Weights of a small transformer language model: 3 heads of 64.
MLP neurons of a small language model. Each row is named by its layer, matrix (up: input weights) and neuron, and shows model dimensions 0-191. Each number is 500 + 40 x the weight over its row's rms, rounded and kept within 0 to 999. Numbers have three digits each.
A block is one neuron, or neurons of one layer that tend to fire together. After each block is what it responds to, as a language model described it from the Wikipedia text at the highest values.

L7.up489:409548427527504468525490498555516487566486515476513538566495484460494529556511512459474482554500529516515557533568513510450422462431525475505552487524508599468530449546457602399494486511546436508469486558480497484496507431441501483493503450439520561510498538480525476573467518519470463470496478538522493440527527505539558491440520465494469582455495523464554440507470487491460547563480496487519521517496480426453457469513493447470495520503496543454501472454464537493551577472479507516476495434475443590483441484386507503568499539430567542522496515463513556535500522429485437496
Predictable continuation tokens

L11.up67:474535481479507571461530486496447472491587556503583441526506480462490533441496497495551547521484534405528475557431500538477511531481491494405465539453565533485430451500551464529519574500521464562559514535519477534508442466430552513501487483437494519594446468459491494487423492468509444429499423486497507472532547471606481433498486547482488559506514602510520468486433449516476505522517542459477381477553474542505484533487500509521515522524549519502519543544445508570492523494587534526515529505506504499518611474463541491508553465504490498462492493463528479531462524450501483496
L11.up123:485515502436498528456417512491492427555500534472596496531501510505431469405503443510500447536484542510522505472509490517561473519524510499484443564453508533515560567528489536458473470468454424488517520568532408542457480470501531511499563507467505494605574529517539468568491520498575448437528509548451531477512512483553480512506482523548471506546543543553575549458573494479520492535551457481440482507454538467532513545522504477522484530489510499494588483503432610437522510507536489443500488593591477461495542488523495549548498515519514448499521491430588506515509517445508474521
L11.up169:407536478533566497520501474465466454533518501494534465567449467516518447432557477456564488514475511533489490479486446484456405532504491499459581453499530546471451578470456451462517461534492509510417517470536449594520456487463472434505566481524518535506474455490538490584475492455602503494493442582499495480477443467531515505591477476593533484459578505471578521486495499524511512526516492444455496432513490469443466500505460471532507505489551511501484509473412498449438444491496507570461494489489531536514583520515462454544491504459543497503463563461574565541476498513433511519
L11.up179:519508506466538463464560478507478483556465531483536500451518497520536381458530510423559517616546511433542483459501376495546474519516558548446494557518581501522526496529511505487463479519451462459428545553539446549507498421536452481420525499456509498528510508485554514561482534482585497444472479510516520442516509500530473453428522535571493493493516453505546542456513474481584568564527556457442500474490510546517560461499547488538483496571567539496558527472473573513463499521440438483445537524515499477493553479536522530567477557485514454461523475502532475479529472523477483535
L11.up189:585455527535468533501541497424502480509513572504504491487582535517404529527539490518567487451554521495439484506499453579595494493443482496474531588523498464513499448425461498509449465476475536511468406473525482536440517441519572490460571485499509613524477501473494476511543466515581518547516476485514469526528442466562478537559516545587478495474558493494449514499524481453490507470526507518474428496468544503520499527485410535451496501519531474504578497573455541444463513502519476484501485476542492591439534485501442485453500525497525543504551509472449516408503505463584449507
L11.up263:447486530532564548466417465488557473593466498512506551432558498549537532464421517521437463582483488498476529455469528474526468497514490505482514518498463525577463464530523553497448505418470470544486552507476501527537522449548580511490603541544512508562508466483561471490573565489519507408504579512437513510533494483507471542492456471536456558504479490485491526492496471473486496419491502545516536384495436505561471474457473482560467455530563534445560486468469575438556535532529470519534466485493507567476512528502525479472501519482505522472513487556557539494453468529592563513
L11.up264:488465493469422463509499523468512414531504553363589506476531457464492535481560502494514488483503547521533445448577515502490475546509515508480546514557499513533526578485552489468529457482536528506539527503581541453461550577504497487516524492504518446473477532496531517567498508454602511516502454473487514426522466569530466491500499562523437530472489440524453444512553524505573491522416472510504504486507495448445505555501481419492428498484483577547546482448503524505630547542511469503530479532522511493484496426543542473417497453509538547503536473427558463492488517441495505445
L11.up286:331545452504518504487487500478464513562502552480517486515499451486449503524464476445491508534537504432441487517510485470468509481525470473460546553440534430427525494497532515514574493511497454511504487592478470485519466466471501470479566566450462447517510537572497512492540459432449493463487512562547472508524532496569519569489476526526547493519532582552530529476469489530499544425485489545503534554521587541476479438461531454527515500500607401458505429549444492503493485499526498460526484508481509467510569471520450500532426576519496478421446579518558498516485490549480485521
L11.up310:449423424434514506488568495525463464470572576506561539440487549492456451454499587561484567488600563478503492487461470503484472503508495412510518555499526460483527509549618517449481479464505525551493447529521543480462526492427504500498489499464496497485416475570552518475511526462524425497507522583567478488520522480531533525565525488522536438545541501451535428488510519481523487493505602503486466474539481477546488534551520512446521535488483471484602459544442501480493569518503494513459476536558425527510511446521473518545513492452531509526393427520485507486516494475466516511
L11.up320:462513527492556606453457472447459479503517529570512495483458545466493448463484470528521484483544546518576525501554475532565424529474503478462560469489557503516562555486482539527450454524489573475488585514440437561443474477510465475412584525503530536533508516530476451553525499497546494481437448418433471452500512524500454524488585510449428518515470536491528521507487486442495482549512517505500485459524513474541545472555428435514534529496476450449525458494433546444492460516465527504490514479532548540565425538512438453608546546426517506461517494527509524525483449485507539461
L11.up403:462394513545496482423483540560496483488525466422586523483467546465499455413483470575490510461481504475444499536523436452542503545526504453552470611513517475524522524469517530455536467477488529466476543559561484497548480470516419455468481505508536434543476509555516565512516510492554434512501446529509557513495445551641490518512507542509484519496548518481532473516570529476482532503554555512513495492446484508416550471529425565568476481436453503454489423518434536540551504458510498500539530506500513437511425524524481489546461451472472508465485540513518504507539542545449447481
L11.up415:457429517481527480466534456510559516496509495499508497528450529475480576503406495376500492530485533542480591432522590450486554524596497513470453519514499558507486438496586442483584513508500554501504519512526497516526499477479513444499441496491460496482502481489568441544474493472503472468477440477517515529510450534567523574463481512493491554515514482517565459450541490467514506565567508534547478502492542570444444448462522470497470492403537563485497515493478589443445527463523469485525517541472487441506532514560489545415547474519513527546551525554498459559502476579545445477
L11.up443:490471534466582578469425441476454450561571519486525551483483482500478475553522489505582543491495539474509493455477534480538473467498502489493593504480529406511488508520506539495553480491447561464526531571496470527469464571514510447430627488493542550542517438510537494512559489483571483518492446489497426560507570529614583490503525490494537491488518470464543539499431480501496522509503486453469442466510605471523521419491524493460553477501474483491450485471517480496486457520561594445479540429483482511500520503487496474516455495451578470433504510489494511538470545528452476440
L11.up506:505494494553456478498388498520587515581488498457535537466450517495481440456428425457491465555524509426490551529483424506514436402497457529480391516488481534383542577502436517464566473505480481488521500472450523543514479532471507524545569495469533548554527456474533472496537502489525498439489503522477442519557514569446493508483507529534470507540497559463507497468500463470497564554484508447495542539485461489522467396520454464480502507516419480440461484528444577512460442508531437530481512461493463529487518485564504535509494479536549578466523550452514511535558511481535512524
L11.up509:529453524610524478528458446498496428507507494505532523451507490488508437539495491508504507458516423526516490493474491479513485548514444524555452470542459567450474477539513451458435470511494518489520483480527508543470446502528560466493509494493509528575517442530530460463557479487542483514475461482460541566502540547552495478467503465511502526534541518556537579451486515450515535487473483466419441504493485537507559508492529532477517526523438498543469508566463528551485436497592451483530487528555436600385456453479479484494492471502576506438585392576414513466568501487472460418
L11.up586:481504424442549478528501483504481425560477484476515465467446550478409512509444491477523490533541473516532530472539503442413526529499481532516497466522522523418558514531514495488566492554466519474472484505457447497473461511541518449496467560506488573466511510504552532582492428566504516506475469502485512558504574518539453477499563557523442493517494530505558487500509459498539510547596498527474497526557519501499521509453464459505455463461488464414520417477512572473514515490571433558568550565515509516498498552503486471558490566562438552466559506502506521552536459524528482338
Mid-number and mid-word continuations

L2.up188:497528469463590468530438523506516532536470482467546500511436531455580457544513494513521473481479547559514490448523494503456540529484468513459490481539466580436487539483542494436488537523502424523510510518517492581513507489539568450466566464349431479476557426511501462552394471489453562455511437523517500530476461463520487566564470466479519481516524492513526446481586453464560525438470574499513475538554471542403533483487517467501518563550567462449483468539503485522488500557460546482521443518496494480555535481549448536487533516487569515493529500537545485553530498467464485501
L2.up256:526540496489555511531479474572485567498494566456528510560477533492570477485498513526535498510502561492549437446556432486544492493480515500503510544476433606476511464482557514490495568499565456523484529586475489602488471438517487492490448515503489454470472435490505510483410531491532536466503439497503501525510434521482473403503466501495506498500522527544589512516531400466508530515514569486414431502557531527521522555461516537473485543430527495519542488462487482501446444560511576464425452586589523478515561483540434489550535505492510422522488491530548467513556450478505478495
L2.up367:472522453471517533434450447498476509459471544445518412514459521507506496481519429530506472476517490475534466532440467532536508513474451519502512449552485585440443473420480493497506527470399469495497493527531542551454470482473490404460546497411442488538543523508515535543372498502499554490435457494447465532512535474608506539493491525508447504494427521489514508426474423489412540532462563511453472501556540552425556581451444532506519490483499471544533524480444522458445506550494547492527460556506431533517532476519493493554474527507508528490540452539527483527527487475571509493
L2.up608:490533462494574543493475446524487494482494567452537486521490483522504493486475466502491479531500533554522472498496488528526579562465512513520470492506487560487453477440533531434508558543425509547499512546521549626470486481472522434489543521479505477518436444470522454530480517485517525423509452521477429547518542490534494534544547489488456560519486507477538448540502414502493532472446489486446460480518524455424519509395450467513444489487577502450516436479416574513507437583534587475497411513540550504547558468525525539526499535449531492546540521562450566498484470495568473420
"Of" after "one"

L7.up452:470459529460462553502419510488422481574446536444562531441510526494424492470542507532467480457545491507493459483492428543612477519507466462424598573487471527521447539506520448450494499456512451578582425544505514559434511497462571509460547550460556588539564476496490472520464519439505521503446403496489485494537519500455458481474478501471437439493488539463520470501453525515519582491549489510475504499556508505556486529480489518473480527468488480542530521544415505439508512508529520462496499487587460498484473491467525457502497431426522523534496522470502586503549480532499526541
Mid-word subword fragments

L11.up64:471498475446488517445567486474533480474536560482519463515573508517506596474488524527563510463527399442563473519471502486484552491507482518465558555490543533520527514462497467525545563517480495485468546539484561502580454498503495490455500484449478568543540446447533482478540499566547433468490601491444490453502521513528516532514480535521555562468544459505495482554534431496543485506499502514484480457479545525503497496479427489494464560570450488479549503553480514590461536464479498547513450527486606550470561489496493525607450515429471509457451482525443489542481438531621469473
L11.up148:563459456487489501455551480552509481527539585490502469439417525502439493477553515508530530480536495497503534508456480507555552525439483475556528527517521537510510515471488499496582494462475471502461495467499522563489527465481519537478486484480456521510480491476559524523509594563565465569494476567426544505535580482496482419517532520510516528457517563425488520447480480458552490555430560435460467464543503538519488446516444503504483520436527503574501584595513486507524424446535434510493497530489548474448523515484505435510505541562497493488474424487426420506488511395476513396
L11.up184:490472481548552540553540487493514419532471495463495496463480496537478443520446528396499498536487520502455471491491518472489491451499469485492555551489473441441534473448532491506475512510494424558482463508528574517509512479459494464412470503459434579510447461550482477509531428507500520445462512552463468482539496494606455523505447508514481512422508535430501525517424474522455482519523537488531478369546479574454526514481546510523524614439529504488497564550441409472513545555553517540526503469447481437495507537427479478479528443444481446475506498487439465469465528516515498579
L11.up190:479492532518512446474447474535402463495524487510522499533495510525506448426408529526491506491570453462445512539426503486475524567489412567441567486381534496516464505469482505486507468461493540486528544562574550454483443519479550502449455470488476581564559493463518545464517449464498449460478481525412484524527514505444493507542486447509536453469491520539561559549463429550507527458431561512504485396553524490521543451455494467457459534486522516505538515516532491534498485495585511494518443432484518472502536447550514512495562504511539492500453478515494500609444477497514470541
L11.up256:463485441557502530506516485423484498498468519417491534504503465459436487474468473467567558495541542473455549477457440513515453519476452477493522499630496495514545505475530465463491499512490536495485515539514488492535546522450523457470459448489480506535521416538512454427454530437485571492485379532473491451516544518541460538495486479496478536467523555588480439518444502464510527528537571539485526550614495589463505536479541492502523535480511519581459529483452491567544544467617495491499476544472505465498487476434497438499478494457541500490534461533512521448583488492593498447
L11.up378:378496524511534469492480538539450477559465524400531543508502503556462497436462524486504533531553443526529522510456494471571516496512403516458462549528467510517511515533507384481534496476514457459523546491494477532538498607462557453475560464461498537556564481544471467545572566452517527497492481552401508484504520527537491579490467529534485483481520562597520489463488477495439522549494498503487500488539476507415549522447493483502563589434493459481460458537526523509464443504551556501517501496501489542433463492469458536453528487557485506505489500440456512531546414461472471475
L11.up386:528549469412456549449509480568454531522499506520484439523586482483362513502484525526578534462478475421514508520542483494506529472484500492491575456433523569521488505512494514479460502536564469481472469544526480525455510494479562476394502431446458518556474480536531455431469508494527507550448464564460522496533500495489533431508477430506473491508555504491504481497514414402519481507449483516432502480479536476491561616429469541488479469527504511579533505507519466525476463511508536550502579479448519560490530469450474519554507511492510519508527487500470594474545582556450518500
L11.up414:561456533474523460532538446453551451497465485414504433519438463520464515417519523415410429535517418488522463455540466455518482469504470568524526470548405447451486480448530538498484511592457439531506559476576494520483491479443453442424524503470443518537490500492512528565516525465484488467463515502593490526501477503552512488396439542509525478512465479502493571448555514479494506527513494503467569413445550534488564502455481499487429553484477494454533490484513501518478490554551513548438464485484500570506516500512571485431498459487484492473516505485486509449507478458424495462
L11.up459:472480487507543486545483513515471494499472560470485482536519525505533545506513448537595548564608462453483530448518552518522439508469493502484539457460473552523422521450486445488538512531476453472533477524484478493528460469479532479407501490496456455513499483402534504535443535474505460428515496517502470473526451469504568433422489532454566549502480567537566518456451528503491454507446459498529460455550501531527450552445491513508428498492405483450580426412436573513450575520538518522524550461482540497521537498477462508509445523460515487488521518518484423491540494417535452430
L11.up501:445558464465471572512471517468445421525551475507545499468577504443459469504493486551495474580507549528542519460542521559494470500476541547427508470535516566469471496492477450446566531496515506500541488515528494459557511525509552454443489498387493480497582453538499459602569411540469488476459434530469428476515521475539438450532489535475477510471535517515513488509558444471554497480524551573446486518497603556485512504482519529464520500503512490591506558442556512477481564457499516471514507467596515437547493539521497486498513483476508501494484399495559514515549448460468536499
L11.up514:459565500473503470494525445496533437558556556436546506499514465501565450432499471402529474502473554499484510461520500475510533476493506489540442484505537547478487489378469503491516530475479484536499453465492551472602584468536565468394476472463464525552511498499519433526527479535541440480496425492537398482510523481537481520439534446448482482432458522486499502444491457545506496547496476440470469425503468544498476484443523539529557545508533533469473543424469503473476504516498485575529510468496455498428538495513505469462497437443534517577508407441531540426524563490507501496
L11.up525:491460462511452461514483509462428502522486524418530485474536444507489474482514514552549533449513468465494498506502514443527570502558491529449540462501460542496583560443566506490592515416503481440470506623463519465563536471543609497377504448472392533594485465517535526470464537517524449510460513554509459491544564509488456482514499454453516478448506518549464528526508459484544546534508530495421464494527520579550486469455490522520538537526526467516529554435527450561521516482589509477499511485478535494504577497458431520479483463496506513469508491471492467520541493548545493525
L11.up548:512571503437510449452513494535486503562494480484495428547481466470504565524527520490535494519491382535518473512532484518478513513501520471529575469480460525507524467472543451417489498522497479497482530510489458551499453472506485442446466485450477461579506469458563483593449560452564470490497560525542439451491516501498485538461444483495523528464484479496528520507600542472484563497460477543444438449478555567439472520496480422527394481465448548472556429409477475485504499539493514494573459512497496478514545565433473588473448478534479448469497480424498511501474525398532484512
L11.up592:372554497516523562494427540511497499496501495416515614538500528519465544473550545550512574534503495508490482499540526462587554540488491474522482484502544481448518496493512471532506453596550503527450506558546618486475484521501539449509470564550452471543493479490517571484548484517428500490470516555491538532532536546517502484509547531482543498464526491527485502519509547540523546509486523462418545491538493532525532546480441573511488556503493570497540502464446457567406515493542496527531493478503483452498569484522457570476565436482352486489538474487527497521510510511540510464
L11.up609:449430496451540492538490509460437533498546528445515514470487470538444502524529573553512616532560420475468504531479511462521553550531430533477450515538527542519539526522513420457538499486454527509513405469531539490496450523549567453465496480520493549548503531500479509521530466397483477532506443512444482522543490518568488511516496497467491576476493513555494548455479465472628536494517571506399511528538481560506548480509501560543502550499526497531484586516556506538509449487543468527524512544503434437464436538529541549478513504554449511501521445471492550547540478556442520476
L11.up618:507426472484489509477491475514485474523522476414526535441491437464478545421515536514537527518503522448482502512523464471485484487528457534540473467460517607487493450438541451540547527486487449494364628592489487476499481531514499449450495530491439460549478482483544486457522506476550430492469530467505490499522478494536502450443533412514515503536550465489525465478504430429575546513426589482507449425533518500520506402492505494476476515482444547436517529495501567473500479546529513504494523487465517483435455464497507440501501495399483450482509554444513538517517531476450514420
Article "an" and word-openings

L11.up116:404460428501609512499513493516429517571461476462516576496530545491449476523532571501501521486510520522490508478564559467430547520523517493464500482514468558523463513436529514447553494536533412469494541490457495491488562456523513437508521480514494504531462482616543513444517537529511480503510450491512544506519454529537542497444510500453514580493552522486491489497488499499538607491455492522499547517489514487487465525513519479529468520506513504560531505508505348506425591522494593536552474465480511524541531493486477526511500451550447530535492575495535611536505416551512543464
L11.up134:503478475472478457526443482524472451550500506482583531577567474497424482492565507554510544411479498430515462469528434508553522495518499457515494536446407475502520581500498519475472517439506497451525435513529479527515521553515584506418537450507494502540604520473549527537443542562512520509477474542529448558495501533470541434498515532506514505446497560490473461578487457460506529498430534523443468473459502468490494531453569494497406490478522464487490524518516475492479489563522387510431503523487453506446522457465502514483505556427529518430534474411462492482501467460492415449
L11.up156:555513498530503493445523534541478411471556577509479470458519551510537516540474472513568589519524476515499443499536488474488533387548488477518570577517483456499535505517525491507444487489499493537507484533502526564517538506429468426529514428492534469548540518504535456545521546446487552562461458506524493420501427487442509469511484536558547515433488510495482620439462484471506525587439528449490429461576503396533546497523496494502508486470506509492507447497491495476503570558565521557466470500547491534498554469470500458533555485529496521430545513477532502432485516474517543597
L11.up181:458459487446540485499502437521437510525424524529510549457446427551527531507480529474475502480565505521420519478484447533464480508439538502503499509477475540506521457448623557533538514486446509430537523517507457523504500579507448434514502453484510541555508535470539510545407505513486585478489543501528518452477429519568548480476506496539485505513513542528477538472479465497514544501485443513472505410535478427482559550535535510515474472504502495472512503538547470509513486494548437506568465528483536545440486468527564460467531581528422473430470455430514597513545484485585602539
L11.up186:498544535492503458510476458495438462538475490493511446473509538497468567496450440501525506494484496487446509542485553561504516449501497446511499499465455576480506466408500542535438474538560519436560518489451499520527522527511496440497495429479457444564597595508543460510448529550531451535454494521521509542498414505508544454439561435538490548510544480554495512531466467535596474482500489443499496528444543504522582456512486487540517541465471527515481472455500520459538513579553486462461464453506512497496492421498451478450496574483544547510515552440451610521578468486567529432
L11.up241:458475534524528504498523490477407504418548488450516466489492528451508568490586526504596514481546522466502570484463557477536454493505519534503425536447541475508522521467545536530469503511506499519503437528511545495481418457523521466560498443491511532582446486428467462573510532531543442406516419448527456526515554512466415504472482554501461552490509515510492542428494441512561490595487496507506514539558460418472526506495427447495505491482500569466524510510482513511533521524550532465490558498592458553445460483463482532511535524427573502512535573495484524440493453464549488476
L11.up262:473569513524459451435461494520480506530494543517508537445465503541485538499503482538513503420523468512513482563545468512504488411552503426502526515484508473425444462499516504513510473481498469536495487465487521502428515407436540470470502455488385485527502564510484447485451533488477516535481544459501546483509442532542568480458553510501513540534488540515433454498428494502400548545465526505468527547542484565422512457496520432507426473431478469607496567481454478518511592550510525506492493542438493434533506463481460453528477520507518608421525468489476542507535516439530428526
L11.up312:514539414550454450473510533533473464536479469506526476479519512517450446569550531563526503450586450446478479484494483544482506430484449476484478477548464468493528540478492444463505464574489468446459425511524534494533530517504570530457522389451542444449528478435514498483497529501478538446464461518538528514523499492481578470477484540510549426552556515499504448482510453486597498561550456533488521500522449471492417488522486534545474552493475486514504521506470545493501542544534437496455478574541484488545476475459447487407540475488512571439465524475464530442634487476485495422
L11.up337:495510463471522496494481508520515527470452629486533439463511536539525543436511539486545471499485463532479526579588490546499479480551503444461529554480468507450492518559524554504488620532539522510488475543477534540457521498439525541421569529510418548523512519402507438463495500534458498500469467468509486528515488503511490477515466495520508507503564470502540519515581471561545594585488569582463537448519510581543491469522496445485468503536542444498519550480531445546443536490500452520496497543546500478538543457573530479557507540468464543482487562388554498494492486457516466518
L11.up347:506520517567540501503503460527526467457590525540492473446517512449530556553464534544531547436543498449496537545550517496474405468510430556490488479437469540435517487525512521506416472521569499473491464472515513547510448460471517437543505444499465582527482456489483461540483565472491477491461451498497507520534565474462481526457579516447492547523533488475548498483473432473479564553513458527467502518486482452434556586480501470486545486504498517538500492463473509469470632518524596480467499430533490486454504416417487515498565516459486537504549500478444486404546459474546555540
L11.up407:478467466549472498431509451463404499474517521472544484455530505495458467625550526495452510507563447537526521492551557447448495455499438553492581503520474512483514479548542507415516487574524544480484487456551468506568508506426487475516470494459534483555474527522515528539522504508536517513524458517516530444495461526569550529455516517542468484531482571478481577520504545456584517515476536576498520501520497404377535467485505457547442487517573534499544399493476404531470557532487478515522503449559455488482534518538458486527494471489448474519506455598540493519546496500526521490
L11.up429:472493535423547480530524491567550520490482529378501464487456543516476526533515500459503586566531451518576476522550491551540535469499487531457519513560556542417554473504495422519521490494485532530494469472470495492550547479451535502512496525526525478437487477498541520501577525508527508427470472589529469504504431504621481505491466474419488492526572495515519484543535481510485533431513499560485510385434524538494489494468455454594533470496526441431528444435502513510474530535472519526526516496573518516557531536483482491437506555472450502535508512551477508454553533506483606455
L11.up477:454489528448527525488525480468502549547593578511506517485539497539450522516476503567507670459513562487487528477556472504434442520488461508496468513448498496504458511496553384434517447487479518480559484467510551492505500559526532490542527480463543521525527504515552444511533559465449495532505464559468425508508465502516426542502504487491480430475491520544538454506534444532482495470491468461489547513569467488492485480490491597488482458548559530489511464516532498464520584507494437516529519549542514519434491546444478515476526505502408508489471487502411544478637437456511522529
L11.up545:466525538512507505425478527414438521483473535465508483551475474485460539475498469501520495486579514558511508488564499569536456472458577476513557543480522486462573530540590501451498469568475513520564427496481500509535457471520558499466531446490543497442542536474518397491525532516498520491503414494521536447495526537571493578474501495547493404555545548553535532564558514480455607521517513556506433509541486512455531525576437433479428486513626468475505464466497491524511487515599523480540486519479536488502476499586476519459517483508514517494521455480505557510538481478508519490
L11.up552:519583495429535477461517489518463464531565559502522568528590432467512544562590439463496611491499482475536512588489427479455517498512486546493446473477520597508476530504492537524561531482524509496517509433439547513524521551485571507493506515483548497568481533477542511556447543543483544459496476509479428499538496478567442481492467504587496480511458538442516549486530442541555543568464510495477544427567439486480508458483482442509485475498471577546478499489461485532514514529529479483471493501500442429448470542526439524422453518560434503528560469485500530490541467444490502475
L11.up599:439530500462492482476407459520537532590477533503483500558518520510482547553459492493532474547515544516496556476535462546517526450508503576494544444432534532450502515517526502465514469484473464445520515547420508512554485461425527483496575512543481555554478487465516480537453513529461498450475601519513520469497490496548491520491520522553468465521507505452509552564538470462440611514476521531483579442479525558504522563524437442567440519534504479533621529413513415552515614532521540471537541493502578524469553496537513538497494517504482452548516504503533520501474478560475494457
Sentence-initial subject pronouns

L2.up57:515506487582478497524520431508552480509484578438553535488472468477478481479531492448535588481449473428507517535528539504546504487513546475485532498489466526526461484499520500426503499548518492523451529518506559507501496488453531467534469471528542446443554454533524399506495544500494424451429540518451435516500535460558553459485484480502481493548535500458555427573541429531562557506440503550500502503429542491473460397432521449520500494506519489459520483456480560555448476479546475472512435478411572482568530473534478474508499512468486533493480480519442588510552458562492468388
L2.up323:506590507547530492510468429534559510513553499546514511495521517411505506526494448446517527506479575553580500469562524489490520487491576514496508488512498492485570510534566515531513484531534548535518509536442489471498546453520491480520439488511519457496524504524527479495399453466463561484479560539570496456536439507545517523506515559515550478542525551564586475464559470459518487529567550501472463470436483550501523481519521497426503574542495444463498478367463539519465480514538406484485493552506525497487596488529495470542576478450520491510568513475524521513607438492421470480
L2.up427:464494392531530588470453428487506548491538482508556508439494557468518520429513476545479501494511472448518506516561480493500598430536503529450457449496542575485594493479512550500534512551509545550451536540492512470541505483451478500540469490432560474461501496527544436506488471476491450454479524568473495490520449501544475460454497467488462445533573525543544506538527491457492514538554494540501408420518456553478611477524512470489520514511407546518480506438487526557473502534548456491426450488464521497544537553527500526433535526394560502477537475553464495512550479483471507483
L2.up539:479516516562507503517494476500502567496549507520541483478514495489558521470491483472440432475552503503469502502549456474536538475521571489456461527529517490501490497500530471535481488555517560533581515542493494483524516473432471473536529503519636459497545529593507513518406489413528467451494481523478536500523410493530478500525526532510443415494555576536627532453492554528521471517587526498468479460481478541432531457507504549541560575474402527433465464495488511482488475565504441485542530492486541475444561476486450461526469451556493486481596516549458506509563498476492441476
Number separators, word-initial "man"

L7.up105:468506530529484461495511473527471461498587526418587542524545485603411515491489504529540568548476426469491414456457503513503446474532447480515497515510526493442450474470534376457546518492507495536444498513578491530508490543471543493515491451451503489519489480472464509516488524488517534508485519492420457437487495477545452458496489530489475535470513532577517503532490479548459516511448474519522468487583483506451454485439466452489497544468538555463502416484522578514502535567497482531514496598509468517551642470444477492555471512472537509447469527450523461491450443415535494479
Mid-word vowel fragments